Weights of a small transformer language model: 8 layers, tied embeddings.
MLP neurons of a small language model. Each row is named by its layer, matrix (down: output weights) and neuron, and shows model dimensions 32-95. Each number is 128 + 24 x the weight over its row's rms, rounded and kept within 0 to 255.
A block is one neuron, or neurons of one layer that tend to fire together. Before each block is what it responds to, as a language model described it from the Wikipedia text at the highest values.

Words inside capitalized titles. Function words and other short words in the middle of capitalized titles and names, e.g. In My Arms, Listen Without Prejudice, The End of the Road.
L2.down154 [145 103 146 144 124 129 119 123 144  95 131  99 122  92  99 134  99 111 162 131 121 115 150 146 138 151 160 146 115 142 149 155 132 137  93  92 101 156 127  82 119 129 144 118 196 135 121 154 139 140 117 121 134 151 129  64 136 114 108 133 154 167 116 146]
L2.down943 [140 153 125  89  91 152 164 157 126  70 157  98 175  99 132 110 125 160 139 153  88 136 152 136 128 151 139 140 114 140 141 164 135 120 175 147  97 129 144 148 129 121 145 120 154 115 131 125 159  79 129 109 125  88 117  78 125 103 122 116 145 142 101 125]
L2.down1642 [153 112  89 105 161 142 160 135 178 168 104  85 127 128  95 158 116 166 195 122 121  81 115 131  99 139 122 118 148 120 147 130 133 164 170 131 110 115 157 129 134 124 153 162 206 119 175 148 125 132 129 104 113 103 119 120 131 155 154 121 168 163 133 110]
L2.down2350 [ 99 106 187 137 125 136  97 134 129 111 154 135 156 157 158 146 152  81 145 133 132 146 134 140 140  91 150 159 136 133 143 130 157 138 136 108 147 106 120 146 108 194 133 130 143 135 125 171 162 132  97 136 143 171 129  88 141 112 124 117 136 112 142 137]

Predicate start after copula. First word or word-piece of a predicate right after was, is, be or were, as in was hard, was unaware, is perhaps most, very close.
L4.down1492 [128 145  94 187 151 157  96  60 131 112 138  87 110 115 129 128 103  84 134 147 139 145 133 127 119  74 142 121  56 122 146 147 146 117 125 151  67 111 126 111 109 110 146 123 127 125  75 165 130 141 160 146  64  98 143 135 116  86 135 145 164 108 168 130]
L4.down1649 [ 90 148 143 146 128 141  82 114 115 153 144 169 169 135 162 141 132  88 151 126 211 134 154  89 114 156 138 118  92 147 123 115 150 153  92 109  89 154 147 137 165  81 163 128  87 125 144 119 154 118 101 140 148 150 123 103 153 113  82 156 115 106  67 130]

Mid-title function words. Function words and small words inside multi-word titles of albums, songs, films and books, such as the, of, Without, also colons in times.
L4.down289 [ 90 159 153  89 101 136 163 126 168 104 154 145 123  92 147 151 105  98 133 152 112 129 113 102 131 146 138 102 146 154 124 167 146 122 112 144 135  90 173 123 115 151 119 120 130 119 113 118 159  93 108 109 155 108 159 121 153 129 161 133 142 191 128 134]
L4.down2802 [150 131 179  83  81 146 135  78 159 135 131 105 141  99 125 123 101  82 160 136 125 128 117 142 139 120 113 131 105 151 140 162 124 113 157 127 100 174 111 143 132 124 121 154 105 116 101 112 131 122 111 144 125  77 177 112 137 152 121 149 150 138 117 105]

Fixed-phrase continuation words. Function words completing set phrases, mostly after a negation, preposition or article: not yet, at least, cannot, if so, one of, well known, just east.
L3.down188 [146 173 128 106 105 118 157 131 115 128 111 100  97 145 130 158 140 115 148 149 132 125 118 137 180 129 173 139 113 112 113 156  86 133 123 132 137 146 133 128 148 124 120 125 112 111 154  82  94 146 118 107 102 142 119 109  82 109 147 118 113 108 100 152]
L3.down504 [123 119 152 106 139 128 175 131 120 156 120 128 121 103 135 124 143 152 167  91 154 137 142 142 154 138 149 108 141 129 108 112 122 115 116 124 115 126 122 160 113  90 125 123 145 144 103 126 130 140 155  75 105 155 135 146 117 131  76 141 164  91 142  85]
L3.down635 [139  96 107 115 102 152 140 143 105 110 165 117 178 118 156 149 111 106 104 129 130 149 122 120 127 141 122 150  99  98  96 138  73 139 118  88 121  94 132 155 117  97 142 186 154 217 142 101 115 135 118 108 126 134 111 143 166 125 104 105  80 114 138 103]
L3.down1140 [130 147 148 155 147 165 157 156 167 145 152 122 119  91 117 151 153 126 176 118  91 176 140 131 132 105 125 113 153 133 162 134 149 125  84 158 117 124 117  53 141  96 138 115 104 148 133 114 137 139 129 140 150 123 131 116  91 134  92 104 126  81 104 115]
L3.down1498 [118 147 114 127 134 145 130 133 125  92 139 120 138 150  80 146 166  87 116 146 109 171 162 126 112 180  70 159 155 104 141 130  95 176 172 120 163 127  91 140 129 110 134 155 144 115 144 147 130  82 125 130 103 108 104 100 157 135 155 132 110 126 129 144]
L3.down1549 [150 123 115 142  90 116  74 128 100 109 121  89 170 128 121 141 106 156 160 173 134  85 133 153 117 107 144 160 134 117 107 134 156 144 127 144 117 138 120 137 147 134 141 109 149 141 159 136 149 132 152 140 181 104  94 148 139 158 163 139 119 141 145  96]
L3.down1940 [127  73 100 123 130 106  83 136 145 109  95 135 141 107 151 119 118 106 128 141  75 117 106 143 103 172 159 138 179 111 162 132 128 141 151 107 131 135 104 145 110 122 120 111 104 199 147 148 142 116 163 120 122  84 100 116 156 108 108 113 162 137 148 156]
L3.down3070 [136 105 119 139 141 120 114  62 134 132 115 147 145 102 147 131 102 133 131 125  96 118 143  79 141 116 161 132 122 110 171 152 137 148 115 116 162 119 141 142 101 194 143 131 128 109 179 104  97 145 159 142 134 129 142 148 144 128 142 121 164 111 133 125]

Function words inside titles. Articles and small function words (the, 's, to, and) inside titles of songs, films, books or shows, like "Those Were the Days" or "Heal the Pain"; also final digits of years.
L3.down816 [138 102 161 131 183 153 115  88 149 168 146 150 145 142  75 109 133  97 111 139 129 128 143 109 120 181 146 168 118  98 119 137 146 144 169  98 114 145 136 165 135  89 136 136  91 156 123  79  95  92 149 134 129 190 155 117 118 129 129 151  83 116 139 111]
L3.down1153 [100 115 174 104  82 174 128 106 106 137 149 104 141 126 137 100  89 101 100 114 136 124 143 149 145 110 147 139 122 122 179 144 147 123 133 171 141 164 168 147 113 140 118 120 134 131 144  80 102 146 114  80  82  96 110 128 114 110  81 113 124 181 153 112]
L3.down1845 [156 116 162  99 108  93 118 108 147 155 136 125 133 102  78 114 112 119 180 170  98 130 152 110 139 131 100  83  94 104 165 181 110 125 176 139 116 143  90 115 157 105 120 148 164 134 131 135 146 137 140 139 152 131 126  85 131 124 116 128 113 165 125 133]
L3.down1938 [133 132 115 132 120 152 139 121 167 133  82 124 123 111 113 135 108 118 115 154  90 149 112 154 130  94 113 129 130 126 134 177 140 122 124 147 146 135 149 120 118 114 120 105 130 142 133 183 171 127 119 124 118 133 175 122 141  82 115  92 105 123 128 151]
L3.down2012 [102 110 116  89 100  97 131 161 119 143 110  98 129 130 158 116 165 128  87  94 100 154 133 146 163 104 144 140  84 109 172 149 132 114  95 137 128 120 144 151 120 139 145 160  76 104 101 134 159 150  94  84 142 131 117 150  96 111 113 135 100 148  99 124]
L3.down2760 [129 171 132 135  97 104 124  70 141  84 192  89 172 111 107 126 140 127 114 122 195 114  92 106 108 166 126  92 157 120 128 129 132  52 163 132 102 155  90 148 138 128 101 119 125  67 139 126  66 103 116  93 175  94 137 119 115 139 151 142 152 133 155 143]
L3.down2797 [112 111  88 134 131  93 134 151 145  97 136 100  92 113 141  91  94 197 147 152 142 105 123 148  90 108 113 159 196 101 141 156 171 105 125 100  96 111 113  96 148 136 111 145 153 133 137 112 158 130 113 144 109 114 142 132 129 119 172 139 120 168 108 139]
L3.down3021 [118 122  97 131 128  99 119 126 159 139  90 121 122 122 126 163 115 170 178 136 110 156 131 153 104  79 111 130 177 163  99  92 122 131 116 103  96 125 123 107 123 179 113 106 139 109 104 122 134 106 158 145 165 163 135 123  94 154 137 107  93 132 105 124]

Table header row cells. Pipe separators, blank cells and column names inside the header row of Wikipedia markdown tables, e.g. | Peak chart positions |  |, Div, Total |.
L4.down965 [160 115 133 114 155  99 124 152 125 114 140 142 134 128 124 134 130 147 184 135 150 151 100 144 109 132 120 141 144  91 148 150  98 154 157 107 104 122 113 101 139 128 108 126 110 162 185  87 104 116 157 141 164  81 138 101 104  96 132 120 127 158 153 150]
L4.down2259 [160 120 168 112 120 169 134  99 122 126 117 127 157 131  98 175 129 155 149 116 127 162 107 128 115 122 152 119 112 108 138 173 136 125 148 114 127 137 141 129 117  87  85 105 167 133 114 111 117  93 116 146 120 158 110 126 134 119 114 124  94 148 110 132]

Table header separators. Pipe separators opening or splitting header rows of Wikipedia stats/list tables, as in | Club | Season and | Title | Year; sometimes list commas.
L3.down206 [123 139 103 112  75 154 141 136 109 151 127 126 114  98 110 119 141 121 149 111 110 152 157 105 180  83 143 130 143 161 106 153 150 114 132 190 125  98 136 136 136 125 101 101 142 123  87 102 126 188 139 131 136 110 111 124 153 153 127 132 165 142 128 153]
L3.down400 [117 115 137 131 125 143 107 117 144 150 149 124 144  94 123 136 146  83 168 110 153 164 103 180  98 119 126 142 122  93 127 160 159 113 163 148 139 128 168  70 135 151 137  92 107 132 160 145  86 120 162 147 114 118 159 151  87 210 108 110 109 105  79 125]
L3.down626 [149 111 156 119 155  96 108  99 146 138  91 134 102 107  82 114 107 127 171 159 148  84 124  94 144 145 142  86 124 104 157 151 144 171 149 145 134 109 100 154 147 100 115 159 107 116  81 102 166 146  95 142 133 124 147  97 139 156 123  99 109 134 154 133]
L3.down1366 [123 133 156 138 104 151 155 104 133 142 141 109 165 113  95 155 125 131 124  78 121 122 155 151 125 153 121 108  65 107 154 173 113  96 115 126 150 146 149  85 127  88 102 111 130 155 129 122 154 158 129 102 111 152 133 134 135 135  64 112 115 114  97  80]
L3.down1632 [116 127 172 114 110 149 142 142 166 137 132 104 124 153  81 144 123 127 144  88 210 111 113 127  87 142  75 110  79 124 126 156 138  84 139 152 151 143 145 157 144 113 124 104 129 167 139  86 148 151 128 145 123 128 124 109 160 119 140 107 126 126  63 108]
L3.down2104 [156 137 143 112 126 107 140 152 105 119 119 183 130 107 127 113 163  99 136 134  94 130 155 134 165  98 117 122 135  90 119 146 104 132 146 100 104 129 119  69 101 176 169 157 144  87 111 137 160 145 103 106 149 101 125 140 107 108 140 141 117 117 119 100]
L3.down2705 [144 156 125  94  89 117  97  95 113 105 122  87 139  91 135 159 146 140 147 123 103 144 122 126 117 124 119 120 164 171 113 140 148 132 133 159 146 144 140 131 134 128 112 144 150  85 156 105 130 147 149  99 105 140 119 134 161 115  91 109 117 165 113 125]
L3.down2820 [120 125 150 139 102 165 126 111 147 163 163  93 169 146 105 152 122 170 141 100 136 162 128 176  64 164 160 114  65 160 132 134 132 123  89 134 141 125 139 102 118  94  88 121 137 137 153 108 155 127 100  86 127 132 130 131 171 116 114 115 139 127 137 102]

Modifiers after determiners. Adjectives and adverbs right after a determiner, possessive or "not", such as your true errand, the greatest, only distributed, not yet, the main, often inside quotations.
L2.down768 [163 113 126 114 138 129 149 162 123 159 119  94 163 190 143 143 116  97 131 115  66 149 131 146 151 158 181 121  85 117 131 135 113 148 121 158 147  89 117 111 137 115 115 126 141 129 115 137 106 146 170 138 127  94 133 166 108 117 116 103 162 136 122 138]
L2.down828 [139 114  89 111 133 139 130  91 144 151 126  75 149 145 104 122 125 120 130 116 124 146 146 126  92 166 100 142 126 152 154 154 137 116  86 132 106 146 113 114 152 139 102 154 118 112 163 113 151 108 126 128 114 144 155 115 107  98 150 176 144 137 128  92]
L2.down1621 [139 105  87 110 140 126 120 156 138 139 133 106 156 136 128 114 108 140 145 148 116 160 130 130 116 169 143 185  90 150 103 155 130 147 143 170  85 126 164  77 104  94 115 119 138 102 150 130 151 104 187 177 153 106 120  81 145 138 119 142 130 138 155 116]
L2.down1912 [153 132 139 174 130 167 111 126 101 135 122 175 126 147 119 126 106 146 139 131  97 161 105 161 125 127 149 142  62 121 118 129 111 106 147 126  95 121 152 105  88 106 134 161 145 125 124 130 146 144 132 176 126 139 138 123 136 158 150 160 114 169 159 120]

Table header separators. Pipe or semicolon delimiters between column names in Wikipedia table header rows, e.g. after GF, Votes or Site, plus semicolons in infobox lists.
L2.down53 [139 135 120  94  78  93  89 124 163 134 104 113  76 138  99  89 113 122 187 117 150 119 130 132  98 143 137 106  92 173 172 126 123 119 122 127 152 124 118 127 117 111 120 124 120 165 103 144 107 148 133 140 136 121 153 124 178 128 111 156 113  83  97 165]
L2.down919 [159 132 145 167 113 112 153  96 153 163 132 107 141 136 109 133 107 144 155 114 163 145  88 139  62 153 115 135 134 102  78 156 118 137 166 135 133 126 133 103 121 121 164  94 138 136 177 141 114 132 184 120 136 129 138 132 123  89 105 132  92  86 108 100]
L2.down1107 [163 174 125 109 129 153 108 138  99 138 160  70 150 106 138 131 138 134 139 114 116  96 156 114  95 139 127  92 100 106 175 145 147 127 136 120  94 108 108 146 142  98 123 107 100 107 150 152 117 124 106 136 111 101 108  99 118 101 107 138 112 107 101  95]
L2.down2474 [119 108 151 121 102 181 144 117 163 124 126  98 116 114 118 121 129 137 154 118 127 129 144 205 108 145 154 104 146 141 121 162 127 101 147 137 123 117 121 119 115 118  95 146 114 153 139 129 117 121 143 120 132  94 147 126 134  74 163 127 148 101 114 127]